Part of a small language model's weights.
Architecture: RMSNorm before each block, no biases in attention or MLP.
MLP neurons of a small language model. Each row is named by its layer, matrix (gate and up: input weights; down: output weights) and neuron, and shows model dimensions 160-223. Each number is 128 + 24 x the weight over its row's rms, rounded and kept within 0 to 255. A neuron's up and down rows have the sign that makes its largest values positive.
Before each neuron's rows, "fires in" lists the words (lower case) most often at its 100 highest values on Wikipedia text that the model never trained on; "fires on" lists the tokens most often at its 100 highest values on Wikipedia text that the model never trained on. A number after a token or word is its count.

fires in: "for" 65, "forces" 6
fires on: " for" 76, " For" 7, "ly" 4, "for" 4
L7.gate0 [115 124  87  77 113 197 101 126 158 109 113 147 115 156 143 102  60  94 115 175  89 121 122 131 120 143 135 115 150 138 115 110 122 175 126  91 154 132 128 148 156 181 126 145 120 139 105 116 119  97 135 113 135 161 164 122 152 145 158 112 119 157 105 119]
L7.up0 [130 102 128 103 108  88 119 137 136 108 110 106 130 112 113 116 105 123 133 143 136 153 139 132 111 160 126 128 117 131 102 124  69 150 165 128 132 142 120 105 171 109 139 127  94 123  93 120 149 136 119 172 125 104 129 158 163 129 160 120 118 107 132 139]
L7.down0 [104 153 130 126 105 166 131 155 148  85  82 103 124 125 125 127 156 134 110 195 126 128 123 151 131 107  87 166 107 132  97 133  84 155  91 123 163 141  69 151 112 178 124 122 128 138 138 148 131 106 173 128 140 128 118  88 114  95 116 125 104 158 138  99]

fires in: "of" 46, "on" 15, "in" 5, "to" 4
fires on: " of" 48, " on" 15, " in" 7, " to" 5, " pro" 4
L9.gate55 [132 136 135 131 130 113 130 138 114 142 103 141 143 151  91 102 126 157 138 149 140 140 157 168  85 136 138 177 162 120 133 184 123  83 165 127 155 111 118 126 141 125 118 101 146 161 117 176 123  92 106 148 127 165 168 124 125 148 200 130 113 132 124 146]
L9.up55 [125 113 149  98 106 128 154 119 119 130 107 106 133 179 147 148 131 142 122 142 154 123 159 118 104 156 161 138 158  96  87 122 138  79 104 100 103 106 124 139 123 129 121 130 157 117 131 123  71 112 132 114 128 138 113  85 122 114 110 125 112 159 135 116]
L9.down55 [114 147 120 185 145 102 111  89 136 120 147 171 122 118  96 117 186  96 136 149 113 160 134 160 127  75 150  91  94 111 130 107 107  81 141 192 130 133 142 143 134 112 176 100 154 145  90 164 159 145  90 136 107 155 128 101 126 116 107 133 137 134 139 152]

fires in: "one" 21, "an" 17, "alanine" 7, "industrial" 5
fires on: " one" 21, " an" 16, "ine" 8, "tri" 6, "th" 5, "o" 5
L4.gate823 [132 139 175 107 104 117 125 107 130 119 137 112 153 105 103 137 159 133  96 144 153 102 142 130 140 121 136 131 128 124 126 175 153 122 133 142  76 146 131 128  71  95  89  96 132 152 111  76 135 115 126 161 153 102 137 149 147 103 159 120 143 148 116 111]
L4.up823 [ 76 151 142 119 104 118 131 152 111 139 120 172 103 133  54  79 101 134 140 130 130 156 101 123 174 116 136 120 178 134 120 147 162 110 134 130 107  86 113 150 133 133 120 105 131 110 128 143 127  89 104 115  81  95 169  94 112 120 154 117  98 121  91 100]
L4.down823 [107 174 121 112 117 110 128 115 149 124  73 152 149 121 135  72 113 136 143 148 146 142  93 135  94 144 124 121  96  71 106 139 142 129 109 155 112  95 111 101 143 107 127 116 165 145 127 133 139 138 125 137 109 104 139 115 156  87 116 146 104 140 138 158]

fires in: "can" 21, "will" 13, "would" 10, "may" 8, "could" 7
fires on: " can" 28, " will" 13, " would" 10, " may" 9, "d" 8, " could" 7
L7.gate917 [107 108 165 113 118 156 110 165 105 112 113 149 143 142 114 140 112 163 196 195 118 118 165 141 112 196 117 137 102 135 128 128 140 160 118 147 182 118 162 144 162 110 124 136 124 136 130 146 109 108 130 146 132 130 121 152 119 102 113  51 166 199  85 133]
L7.up917 [ 98 128 108 155 111 124 123 125  83  83 109 103 113 126 141 151 127 144 142 146 116  81 125 115 124 120 104 139 132 156 137  83 122 112 123 127 111  91 106 160  83 111 110 160 138 123 127 133 130 100  98  68 137 130 124 155 128 143 130 128  70 172 172 127]
L7.down917 [123 135 137 128 114 175 123 196 143 140 143 113 149 124 122 199 116 167 104 138 127 118 159 141 136 128 173  86  94 147 164 105 105 116 108 113 125 106 169 141 115 127  97 110 113 155 123 149 111 130 116  94  50 156  97 168 122 122 151 143 163 124 155 147]

fires in: "one" 50, "unknown" 5, "turnout" 5
fires on: " one" 42, "e" 11, "one" 9, "n" 7, "out" 5, "un" 5
L7.gate413 [123 113 159 127 120  73 138  77 113  99  92  99 137 170 152 123 142 129 167 129 140 123 117 140 128  96 186 106 134 100  82 142 119 125 144  95 172 123 156 126 117 154  99 159  66 135 131 128 125  96 164 158 127 130 101  99 129 116 142  84 166 146 101 112]
L7.up413 [ 66 153 160 137 152 122 124 149 110  89 117 133 110 147 156 125 152 151 160 121 124 137  86 143 108 107 143 132 100 146 136 111 102 130 107 139 140 122 143 154 146 112 128 139 105 106 166 160 177 138 165 118 113 160 125 124 103 134 135 128 156 122 123 130]
L7.down413 [151 162 124 157 125 153  74 148 129 125 158 123 131 148 140 184 104 142 132 100 137 136 120 154 123  94  75 134  98 103 192 106 145 110  98 155 114 110 148 133 132 110 155 139 159 117 115 167 150 140 123  74  82 122 151 122 115 141 107 124 135  95 128 156]

fires in: "he" 19, "s" 10, "was" 10, "remained" 7, "still" 6, "were" 5
fires on: " he" 23, " remain" 14, "s" 11, " was" 10, " still" 6, " were" 5
L6.gate513 [103  92 141  96  87 158 139 118 102 126  99 121 112 156 151 103 131 117 116 152 149 128 161 114 162 157 106 170 135 126 110 124 192 148 169 143 152  97 133 141 125 146 131 128 122 107 152  94 130 119 130 137 126 125  93 145 140 105 118 126 130 126 160 125]
L6.up513 [166 167 140 148 126 148 139 125 156 144 121  90 123 104 151 107 126 143 119 129 117  96 127 125 123 134 127 162 181 143 115 147 194  87 133 172 126 130 119 126 126 130  93 132 149 118 144 119 144  91  99 134 146 141 141  92 130 135 122 133 124 119 160 105]
L6.down513 [136 117 116  94 151 175 128  90 114 110 124  99 141 123 125  98 132 111  95 137 138 160 134 134 120 139 156 161  97 132 124 117 145 109 120 124  91  95 128 155 118 103 128 119 102  82  98 209 117  87 103 106 155 133 113 123 121 141 132 109 154 115 115 134]

fires in: "the" 72
fires on: " The" 75, "ite" 8
L2.gate415 [150 148 133  86 153 105 119 118 132 118 179 131 103 108  93 117  92 119 129 114 134 162  89 158  75 147 134 118 128 102 117  86 137 146 147 112 150 138 122 139  92 133 133 112 148 152  99 113  99 140 120  94 125  95 188 157 127 113 114 142 116 130 151 187]
L2.up415 [150 183  99 120 151 129 113 113 142 137 121 127  99  78  88 176 113 120 129 115 138 168 160 150 125 152 144 127 118 112 138 106 113 111 112  91 170 157 133 143 106 131 150 123 135 157 113 108 124  98 159 104 127  87  88 146 151 144 146 108 168 142 116 148]
L2.down415 [133 128 170 108 131 141 147 123 140 114 131  95 134 144 112 129 129 111 133  57 150 117 140 112 130 160 128  93 122 137 131  77 106 114 101 172 155 148 108 158 127 108 159 116  81 121 143 110 159 125 107 141 148 106 127 157 123 140 118 141 152 151 110  92]

fires in: "as" 78, "association" 4, "associated" 4
fires on: " as" 80, " As" 15
L8.gate722 [ 81 142 163 180 156 129 122 132 136 129 137 102 143  95 149 136 165 127 118 142 119 168 151 135  78  87 106 104 122 163 114 120 104 150 193 134 167 143 136 114 130 120 151 102 138 149 129 141 124  96 110 128 169 138 113 126 147 117 153 142 151  99 106 130]
L8.up722 [104 100 146 171 137 123 122 155 164 126 122  90 131 130 125 142 127 106 133 134 135  95 161 161 147 144 146  84 160 147 105 124 148 130 151 140 109 134 137 153 148 126 104 106 112 152 140 142 145 107 128 135 136 151 128  66 133 144 125 116 136 124 104 151]
L8.down722 [ 96 135 101 123 123  82  87 164 164 161 118 100 121  84 122 157 125 116 118 140 114 130 128 160 124  96 134 109 104 102  92 122 128 143 168 156 134 150 117 129 149 143 111 147 151 167 150 136 178 129  97 161 109  85 182  87 121 114 156 154  99 122 150 149]

fires in: "with" 17, "of" 9, "within" 8, "in" 8, "according" 6, "known" 5
fires on: " with" 27, " in" 12, " of" 10, "d" 8, "ical" 6, " known" 5
L3.gate377 [120 142 111  91 123 113 125 132 139 149  99 135 165 188 106 147 147 134 177 183  99 104 109 136 122 117 132 122 152 121  95 122 128 111 166 131 115  77 143 108 130 136 102 126 130 131 138 178 139 155  99 158 102 127 118 149 172 136 101 147 118 143 133 180]
L3.up377 [128 123 148  70 137 120  90 137 137 122 134 127 118 127 107 142 122 105 137  97 107 110 149 146 166 130 114 108 115 147 123 123 138  84 156 111 123 118 146  94 125 165 146 143 128 152 135 127 108 150 148 122 148 133 144 114 123 135 147 124 140 122 128  98]
L3.down377 [119 135 139 129 154  85 117 128 126 121 105 133  90 123 101 146 120  79 183 103  68 125 143 162 158 121  90 138 106 150 137 136 142 152 139 173 146 114 138 172 101 119 134 125  94 134 122 132 122 114 128  90 124 121 139 108 108 123 111 107 118 139 124 129]

fires in: "of" 33, "similar" 10, "to" 10, "maximilien" 4
fires on: " of" 34, "ar" 21, " to" 10, "i" 6, "d" 5, "ent" 4
L4.gate805 [128 167 139 108 124 127  76 148 116 127 163 132 125 115 134 130 154 139 108  86  94 136 124 151 114 157 169  98 119 137 121 119  82 111 151 138 154 120 139  76 102 152 104 177 139 157  97 135 101 128 117  80 143 112 207 100 124  50 136 128 133 160 150 172]
L4.up805 [ 82 131 148 125 129 125 136 133 128 161  95 109 156 145 107  77 166 123 113 117 165 118  89 130  98 140  95 118 147 136 103 181 148 100 102  89  99 101 163 152 155 121 105 106 129 121  97 169 124 111 151 134 108 124  78  96 110 108 119 112 129 125 111 143]
L4.down805 [174 142 123 121 127 145 124 143 167 116 103 142 128 134  81 164  88 146 145 152 120 156 139 141 139 118 131 137 149 125 134 166 132 167 134 131 158 106 119  80 147 137 143 144 108 145  97 172  91 140 142  86 119 141 159 104 105 132 153  98 134 157  96 110]

fires in: "a" 20, "as" 16, "of" 13, "the" 12, "chief" 9
fires on: " a" 25, " as" 16, " of" 13, " the" 12, "ef" 8
L8.gate100 [108 140 125 144 106 126  79  67 189 100 125 121 140 140 140 103 102 106 141 146 117 130 126 176 125 128 150  71 120  88 101 176 172 109 185 166 114 173 160 119 114 121 138  93 101  95 161 138 142 152 133 150 156 112 113 127 126 142 142 133 106 137 136 145]
L8.up100 [112 142 102 143 116  87  97 139 143 184 142 134 149  90 111 141 110 148 142 114 133 111 189 158 112 124  93 119 159 108 122 128 162 150 155  96 117 138 127 133 137  93 121 125 116 110 143 101 106 129 148 142 111 126 125 170 149 150 136 106 127 144  96 129]
L8.down100 [153 139 120 155 100  89  78 149 190 114 143 152 145 143 123 134 150 127 125 166 123 129  87 140 105 121 115  96 151 100 127 121 138 147 154 151  97 140 124 126  75 155 130  88  98 125 116 154 162 130 143 128 130 147 164 133  94 125 126 132 119 158 121 160]

fires in: "of" 19, "and" 8, "early" 7, "family" 6, "modern" 6, "late" 5
fires on: " of" 19, "n" 18, " and" 8, " early" 7, " family" 6
L4.gate858 [117 105 164 124 116 111 112 140 123 143 111  87 104 121 143 101 128 134 154 175 133 143 196 129 126 157 149 114 102 147 140 164 141 127 129 122 145 152 144  94 134 114  78 179 100 102 131 128 119 134 145  91 163 139 132 165 132 127 106 138 166 132 107 165]
L4.up858 [135 106 134 112 110  95 117 127 115 142  85 141 123 102 137 119 107 133 181 113 127  86 129 108 135 144 119 113 105 169 176 101 189 126 123 147 121  91 160  97 130  97  96 127 115 144 177 139 146 144 141 152 128 153 118 130 108 161 135 115 123 142 130 138]
L4.down858 [127 133 144 122 130 126 104 133 115 113 105 186 187 122 168 163 156 119 184 147  92 138 117 159 111 128 116 126 127 112 118  88 138 123  98 106 136 159 160 130 114 121 110 185  98 107 160 116 103 149 140  83 137 114 136  98 108 140 143 135 122 139 145 152]

fires in: "of" 29, "in" 11, "family" 5, "born" 5, "to" 4
fires on: " of" 29, "e" 15, " in" 11, " family" 5, "born" 5
L3.gate981 [152 101 150 123 139 123 111 102 131 157 111 144 181 134 120 160 158 102 148 135 133 135 163 156 130 119 142 139 133 133 128 136 139 148 111  88 105  52 142 141 132 154  91 135 146 111 121 135 147 139 115 109 104 147 113 149 143 140 182 100 114 129  88  91]
L3.up981 [132 143 138 144 157 132 131 155 105 140 188  92 108  72 102 140 150 116 142 151 134 125 152 162 117 136  81 139 138 131 147 119 156 122 136  89 169  80 132 103 131 159 135 133 168 105 140 168 141 105 122 131 115 142 129 128 111 144 168 165 156 142 118 132]
L3.down981 [168 133  88 127 130 119 147  96 115 144 158 125  99  94 117 176 144 125 184 138  71 144 142 134 134 144 114 118 124 123  89 118  99 119 169 147 130 128 123 151 138 137  96  72 129 140  88 156 124 125 115 142 152 166 102 130  94 190 135 119 156 106  93 103]

fires in: "as" 32, "when" 25, "if" 12, "although" 9, "where" 8
fires on: " as" 19, " when" 18, "if" 11, "ough" 10, " As" 9, "hen" 7
L7.gate594 [158  99 136 140 168 115 102 112 120 143 128  89 135  89 133 135 105 153 116 135 116 137 157  85 152 109 164  83 140 156 125 171 123 130 145  96 149 121 136 103 148 103 165 153 161 154 162 124 136 117  82 104 157  91 138 103 119 149 167 110 108 104 159 170]
L7.up594 [ 89 116 118 104 180 111 121 159 121 133 128 143  95  67 166 149 152 163 168 144 140 125 139 104 148 170 145 159 163 141 110 164 155 153 116 103 168 119 107 132 114 136 173 117 157 116 124 151  96 112 107 142 124  82 158 125 174 112 131 101  98 149 145 115]
L7.down594 [129  97 117 137 167  91 100 163 117 122 102 128 123  66 160 194 104 162 111 115 133 123 128 146 144 119 132 133 154 128 123 132 116 144 135 131 153 143 146 152 143 124 119 119 160 143 107 172 175 112 117 144 116  91 155 177 118 142 151 140 129 113 119 139]

fires in: "would" 32, "to" 18, "decided" 5, "website" 5, "helped" 4, "will" 4
fires on: " would" 32, "ed" 19, " to" 18, "b" 5, " will" 4
L8.gate39 [114 114 131 101 115 145 144 111 110  90 114 108 114 153 126 126 149  91 169 134 146 125 187 172 114 138 132 144 153 102 103 136  83 148 120 173 103 170 169 103 149 155 142 130 109 142 160 131 200 110 107 157  84 152 133 106 162 111  94 137  97 107 112 127]
L8.up39 [104  88 130 148  86 164 134 141 122 151  78 105 117  93 150 196 135 109 113 163 144 137 173 148 159 115 159 165 210 122 107 114 168 102 130 115 161 142 139 120 118  92 143 101 140 169 115 149 111 107 104 144 119  78 132 115 163 118 126 102 168 115 132 146]
L8.down39 [170 128 158 163 127 120 176 141 146 131 147 152 109 111 161 169 107 152 114 126 144 150 110 135 102 167 140  95 114 135 158 134  90 182 105 153  96 153 137 155 125 153 141 120 120 141 145 132 135 143 106 101 130  95 114 121 114 124 121 116 130 121 102 115]

fires in: "as" 39, "became" 8, "renamed" 7, "to" 5
fires on: " as" 42, "ed" 11, " became" 8, " to" 6
L9.gate655 [127 168 115 190 161 116 106 134 121 163 140 167  87 132  97 102 146 129 153 154 100 132 134 132 139 157 115 141 157  68 124 114 120 124 205 124 103 105 103 123 153 135  96 110 120 137 144 119 110 152 140 112 112 109  82 123 132 125 141 106 161 157 116 154]
L9.up655 [121  91 101 141 142 118  79 170 171 130 108 133 119 132 148 128 130  89 115 146 129 157 136 142 136 108 145 123 116 115 170 107 127 133 125  92 112 121 164 113 165  94 124 100 143 152 117 141 155 147 100 149  94 143 128 127 109 131 143  87 128  84 147 162]
L9.down655 [164 176 158 122 160  92 108 144 107  97 194 131 137 110 121 146 145 135 137 120 108 160 156 123 103 125 121 119  99 112 120 100 152 126 146 170  70 132 130 122 139 139 145 132 103 162 154 104  97 109 122 141  63 130  55 106 147 118 115 134 136 140 134 130]

fires in: "of" 44, "s" 6
fires on: " of" 46, "s" 41, "t" 4
L9.gate302 [129 137 149 151 194 128 101 156 109  96 126  98 153 124 129  95 142 148 120 108  68 128 152 167 110  76 123 122 111 120 110 124 139  73 119 139 143 112 150  88 134  89 119 123  86 130 157 140  96  97 123  68 134 107 145 122 130 106 111 126  95 133 137 141]
L9.up302 [ 85 139  77 142 134 155 108 132 128 114 122 117 143 135 121 134 136 122 121 153 142 156 126 127 132 133  83 112 127 131 119 166 146 129 130 126 138 133 131 130 126 122 131 143  97 162 114  90 153 142 129 118 129 106 174 122  98 104 122 111 180 136 143 150]
L9.down302 [ 93 118 127 116 141 102 109 132 136 130 112 127 121 134 130 110 101 146 102 151 119 140 168 125 105 111 144  93 109 118 122 112 139 157 127  99 149 102 131 122 134 154 141  73 107 142 134 125 125 131  74 163 126 156 153  97 124 151 154 167 146 103 156  73]

fires in: "the" 71, "then" 6, "they" 4, "as" 4
fires on: " the" 93, " as" 4
L9.gate953 [129 108 174 102 168 145 111 116 141 138 127 142 124 107 125 124  94 171 152 124 115 153 127 114 127 122 171 118 123 123 100 156 121 113 157 144 146 139 152 144 158  80 144  94 168 137 130  91 126 153 131 150 144 114 149 159 144 134 119 128 120 126 126 134]
L9.up953 [104 146 121 121 121  97 147 148 140 125 151 152 143 136 146 120 171 109 110 147 167 102  99 135  75 123 150 136 139 143 160 148 148 151  82 129 133 122 138 156  80 115 120 150  93 105 135 119  79 130 164 169 147 120  87  80 119 126 141 121 137 128  95 108]
L9.down953 [115 110 155 127  96 120  88 118 136 109 152 124 111 154 112  86 127 151 125 140 119 132 141 126 187 141 132 127 138 176 127 134 118 119 140 100 147 124 150 187 115  84 153 141 112 121 134 118 115 109 124 147 118 141 114 134 150 129 168 108 179 127 151  96]

fires in: "was" 48, "were" 17, "of" 8, "been" 6, "is" 5, "be" 4
fires on: " was" 48, " were" 17, " of" 9, " been" 6, " is" 5
L9.gate869 [145 133  87 124 156 147 114  85 130 104 110 107  97 162 177 134 115 120 143 101 129 155 136 134 180 147 132 117 101 116 124 177 154 140 136 148 136 110 135 114 122 138 112 110 125  94 101 148 113 140  98  92 144 136 148 132 115 177 109 150 131 119 131 110]
L9.up869 [ 92 160 144  79 118 124 115 150 152 143 131 170 158 125 140 113 121 161 103 122 132  86 136 127 145  81 139 150 152 118  88 138 129 167 120 155 138 128 162 161  69 117 120 102 117 106 141 105 127  86 149 108 102 107  91 129 121 113 135  92 103 126 132 155]
L9.down869 [135 129 140 109 138  97 124  98 147 119 101 112 110 152 108 151 121 103  94 141 121 145 124 147 120  93 132 132 106 108 120 146 138 165 156 157 131 114 157  96 168  96 134 165 152  93  91 197 135  99 161  96 153 136 182 143 122  69  84 146 141  64 130 124]

fires in: "would" 26, "to" 16, "can" 15, "will" 10, "may" 7
fires on: " would" 27, " can" 18, " to" 16, " will" 11, " may" 8
L7.gate615 [120 175  91  98  75 185 109 136 109 141 125 104 138 131 156 126 140 101 136 127 110 178 132 147 137 101 107 131 122 130 107 139 120  87 106 152 133 134 128 112 151 151 120 126 135 135 121 112  52  79 109 104 117 113 115  83 114 114  91  62 124 132 106 154]
L7.up615 [103 123  83 164 114 114 169 131 105 143  94 143  88 165 123 158 129 107 148 145 161 134 158 156 139 115 128 109 152 134 119 124 131 106 125 117 130 107 173 125 104 128 150 131 146 131  95 119 121 162 104  95  89  98 108 134 109 128 149 111 184 108 132 130]
L7.down615 [143 137 140 125 106 164 161 133 119  87 178 129 173 141 131 145 118 146 134 116 110 101 109 121 146 157 133 184 119 124 103 118 145 131 131 115 147 150 147 109 132 153 105 142  90 120  98 102  84 134 103  86 167 113 118  88 131 169 184 110  69 140 110 141]

fires in: "would" 33, "will" 9, "should" 6, "lucca" 5, "but" 4
fires on: " would" 34, "d" 11, "t" 10, " will" 9, "ur" 8, "st" 7
L6.gate783 [116 102 141 111 109 119 120 121  93 152 115 115 103 137 153 144 125  96 136 161 130 127 162 131 169 179 115 173 164 141 159 151 135  83 106 160 117 100 110  85 119 121 143 111 124 122 126 121 139 104 125 104 156 133 110 147 143 122 165 110 173  99 115 118]
L6.up783 [ 98 104 156 141 158 164 154 130 117  92 181 184 132 122 103 134 150 143 159 123 171 130  91 125 116 141  91 135 151 172 122 145 110 170 123 122 142  97 106  59 132 143 136 120 121 142 128 115  97 122  87 132 116 158 136 132 123  85 143 137 136 186 117 159]
L6.down783 [128 162 147 100 167 124 138 112 123 156 122  99  91 104 173 147 114  78 111 159 177 125 145 122 142 128 134 129 151 132 156 116  94 109 147 133 112 106 132 141 114 116 144 139 118 110 137 110 142 130  99 113 123 117  90 141 131 125 122 133 153 105 120 143]

fires in: "of" 47, "in" 7, "britain" 5, "for" 5
fires on: " of" 47, "p" 9, " in" 7, "ctor" 6, " for" 6, "ta" 5
L7.gate200 [136 151 144 126 131 141  88 103 158 124  92  76 111 132 115 114 146 144 156 105 101 144 139 119 112 187 127 116 108 114  57 117 174 115 106 135 150 105 142 112 126 108 139 127  77 131 102 116 122  87 165 168 119 105 146 141 162 186  93 103 120 139 144 189]
L7.up200 [107 117 165  92  88 122 134 124 121 103 144 128 146 114  71 122 129 149 126 153 140 154 125 161  52 140 106  97 104 120 120 135 144  94 163  96 116 126 126 134 147 143 127 105 121 154 100 131 143 130 156 119 121 132 103 151 143 135 165 100 169 116  97  91]
L7.down200 [115 107 164 133 100 137  93 128 139  93 126 128 115 165 123 114 127 107 107 130 125 101 180 124 109 129 161 135  94 111 101 111 109 174 138 126 107 130 154 106  92 137 165 107 129 136 109 135 119 115 131 130 115 128 154 152 119  78  82 115 190 139 173 101]

fires in: "to" 49, "together" 6, "for" 5
fires on: " to" 58, "ed" 18, " for" 5
L9.gate26 [ 86 142  93 123 160  97 109 142 115 169 127 155 150 112 119  98 144 133 147 110 144 158 118 185 120 139 148 123 161  90 138 150 148 126 163 123 103 132 146 144 167 130 111 115  83 111  99 119 107 117 125 142 107 121  87 124 157 139 137 148 166 142  60 159]
L9.up26 [103 106 123 154 184 155 115 107 124  94  95 103 168 129 132 138 163  95 111 152 151 156 116 115 103  96 155 151 112 189 180 116 125  89 164 122 118 130 168 137 102 126 145 116 133 106  87 141  91 115 101 145 121 111 162 115 130 112 125 116  92  81 142  79]
L9.down26 [121 172 167 116 160 148 100 134  92 165 118 162 132 131 130 139 138 120 140 167 114 167 155 162  82 142 117  99 157 150 131 126 137 118 157  72 101  98 136  90 141  77 144 122 120 159 160  94 115  98 124 152 143  98 156 120 106 150 139 104 110 136 165 166]

fires in: "as" 20, "in" 17, "went" 10, "after" 9, "all" 5, "with" 5
fires on: " As" 22, " In" 18, "ent" 10, "After" 9, " Al" 8, " All" 7
L2.gate190 [143 111 115 143 153 104 112 191 155 133 153 112 125 126 192 132 159 119 106 163  91 143 127 134 115 141 145  92 128 128  66 141 109 171 180 108  97 120 125 132 108 145 145 115 118 129 114 125 121 120 165 138 139 131 121 122 131 162 173 153 153 151 120 115]
L2.up190 [157 126 136 142 135 130  83 179 155 136 112 140 135  85 133 191 106 111 115 152 117 130 129 139 117 142  95 145 144 107 105 127 104 168 126 144 100 141 117 116 140 127 146  98 121 170 132 167 106 155 153 165  98 122 161 110 117 104 137  92 134 106 119 161]
L2.down190 [168 130  97 155 124  91  96  96 147 153 105 116 155 118  94  91 136 108 151 142 132 121 116 138 124 122  89 147 115 131 127 117  67 122 166 117 134 135 146 132 129 136 197 125 132 153 114 129 117 106 108  86 117 120 160 133  81 141 176 132  92 108 130 110]

fires in: "one" 72, "two" 10
fires on: " one" 57, "e" 16, " two" 10
L8.gate929 [133 121 113 117 148  89 118 112 139  93 124 139 127 132 152 135 164 119 117 109 115 122 146 135 161 129  91 125 111 113  82 130 114 124 119 109 144 148 130 135 128 135 135 109 162 136 150 124 131 117 164 155  92 104 134  64 142 173 181  84 124 145 126 110]
L8.up929 [101 132 196 111 137 141 106 152 129 108 127 101 129 111 134 164  98 142 141 167 116 141 130 135 172 114 142  88 163 119 119  97 167 157 108 157 133 147 130 134 124 120 135  92 106  87 101 113 114 157 149 103  98 135 150 133 124 155 123 157 126 147 125  92]
L8.down929 [116 125 131 148 123 125 120 101 150  92  95 100 162 104 186 110 137 204 150 150 120 123 134 137 118 121  91 111 144  98 136 111 161 151 150 129  98 142 120 166 155 122 131 154 151 131 159 116 115 135 141 106 138 116 145 117 161 137 123 159  91 136 134  87]

fires in: "as" 29, "called" 12, "both" 9, "than" 7, "only" 5, "with" 5
fires on: " as" 29, " called" 9, " both" 9, "ly" 8, " than" 7
L9.gate870 [147 119 147 109 143 104 110 119 144 139 128  96 188 122 133  90 135 128 144 123 118 102 148 123 129 125 131  82 138 124  88 182 117 133 103 113 131 128 147 137 127 127  80 103 130 148 137 137 117  88  91  98 158 137 115 142 133 130 133 123 163 121 140 104]
L9.up870 [146 117 114 102 151 141  93 111 160 103 125 136 157 140 109 131 113 122 146 148 151  97 171 159 118 147 136 115 119 139 148 135 170 123 111 162  84 125 123 142  71 124 150 142 117 142  90 143 114 103  99 103 134 134 123  89 112 127 126 123 100 109 160 141]
L9.down870 [115 173 152 163 125 111 122 109 158 171 113 149 158  90 115 131 116  97 142 141 166 151 162 148 122 130 123 143  97 130 129 108 129 154 156 132 129 131 129 139  91 127 123 117 117 103 121 170 147 114 152 122 128 159 178 116  71 120 131 123 111 130 112 130]

fires in: "to" 72, "helped" 4, "might" 4
fires on: " to" 78, "ed" 4, "ight" 4
L8.gate170 [111 145 144 128 104 148 124 104 141 173 143  71  84 143 123 134  98 147 153 145 130 127 152 131  99 142 110 133 157  65 112 137 134  98 149 122 101 131 143 101 132 121 147 112  73 143 139 117 129  95 117 128 103 101 128  94 160 138 158  82 112 114 128 148]
L8.up170 [142 151 139 136 121 118 131 135 127 147 117 121 134 160  85 153 117 101 140 140 184 101 116 120 121 131 157 174  84  95 140 100 189 119  97 124  97 136 111 140 104 123 136 105 103 103 117 165 133  80 105 117 119 104 153 133 135 119 153 136 121  70 142 114]
L8.down170 [117 140 153 113 174 119 153 165  96 102 117 113 128 108  89 164 131 111 126 134 162 158 136 133  71  94 138 176 141 144 176 105 149 135 114 137 117 112 131 121 134 121 100 104 101 130  66 129 155 113 101 108 124 133 134 119 137 109 136  98  91  61  91 144]

fires in: "the" 35, "a" 7, "there" 6, "then" 5
fires on: " the" 52, " a" 33, " an" 6
L3.gate324 [131 129 152 117 157 129 110 142 132  93 132 129  93  98 132 132 155  96 172 131 147 136 154 126 132 121 133 158 120 114 145  95 124 130 124 121 109 132 104 159 144  69 133 106  80 174 140 121 127 124 173 145 133 110 152 146 109 165 154 133 147 131  99 122]
L3.up324 [128 124 153 111 155 118 123 119 113  69 106 149 136 131 125 184 166 122 129 107 158 124 128 122 128 150 126 120 116 127 108 114 116 101 101 148 126 107 140 159 183 120  90 145 115 136 109 106 112 139 114 181 179 110 153 133 105 135 114 115 143 124 156 128]
L3.down324 [159 119 178 144 105 103 107 120 190 153 113 160 122 144 140 151 130 118 144  77  97  67 101 113 162 126  97 140 163 119 144 107 130 143 132 164 153 102 106 139 180 127 119  98 157 121 138 134 125 188 144 148 121 118 146 150 149 146 111 108 127 159 112 108]

fires in: "or" 38, "and" 26
fires on: " or" 41, " and" 26, "it" 5, "n" 5, "il" 4
L9.gate149 [103 145 111 118 115 163 102 111 167 108 146 123 176  80 145 137 128 125 167 134 134 129 192 126 135 110 171 152 140 109  76 177  88 129 135 106 127 141 152 173 123 127 103 149 131 150 165 112 142 124 130 118 162 113 102 102 128 161 134 110 157 159 106 178]
L9.up149 [102 113 111 133 175  98 104 141 115 153 110 155 158 150 131 111 147 148 162 145 118 153 135 151 145 166  98 110 120 119 133 124 138 126 118 149 125 147 143 124 104 148 133 109 109  99 149 140 169 137 114 117 187 142 138 139 121 138 168 125 144 142 132 130]
L9.down149 [123 102 133 152  97 120 108 141  91  62  91 174  92  88 129 191  97 128 148 156 155 150 109 137 136 135 176 117 113 134 118 150 114 113 122  97 148 117 161 124 119 113 135 106 123 116 121 183  95 106  96 160  98 121 120 129 116  85 127 125 122 103 112 101]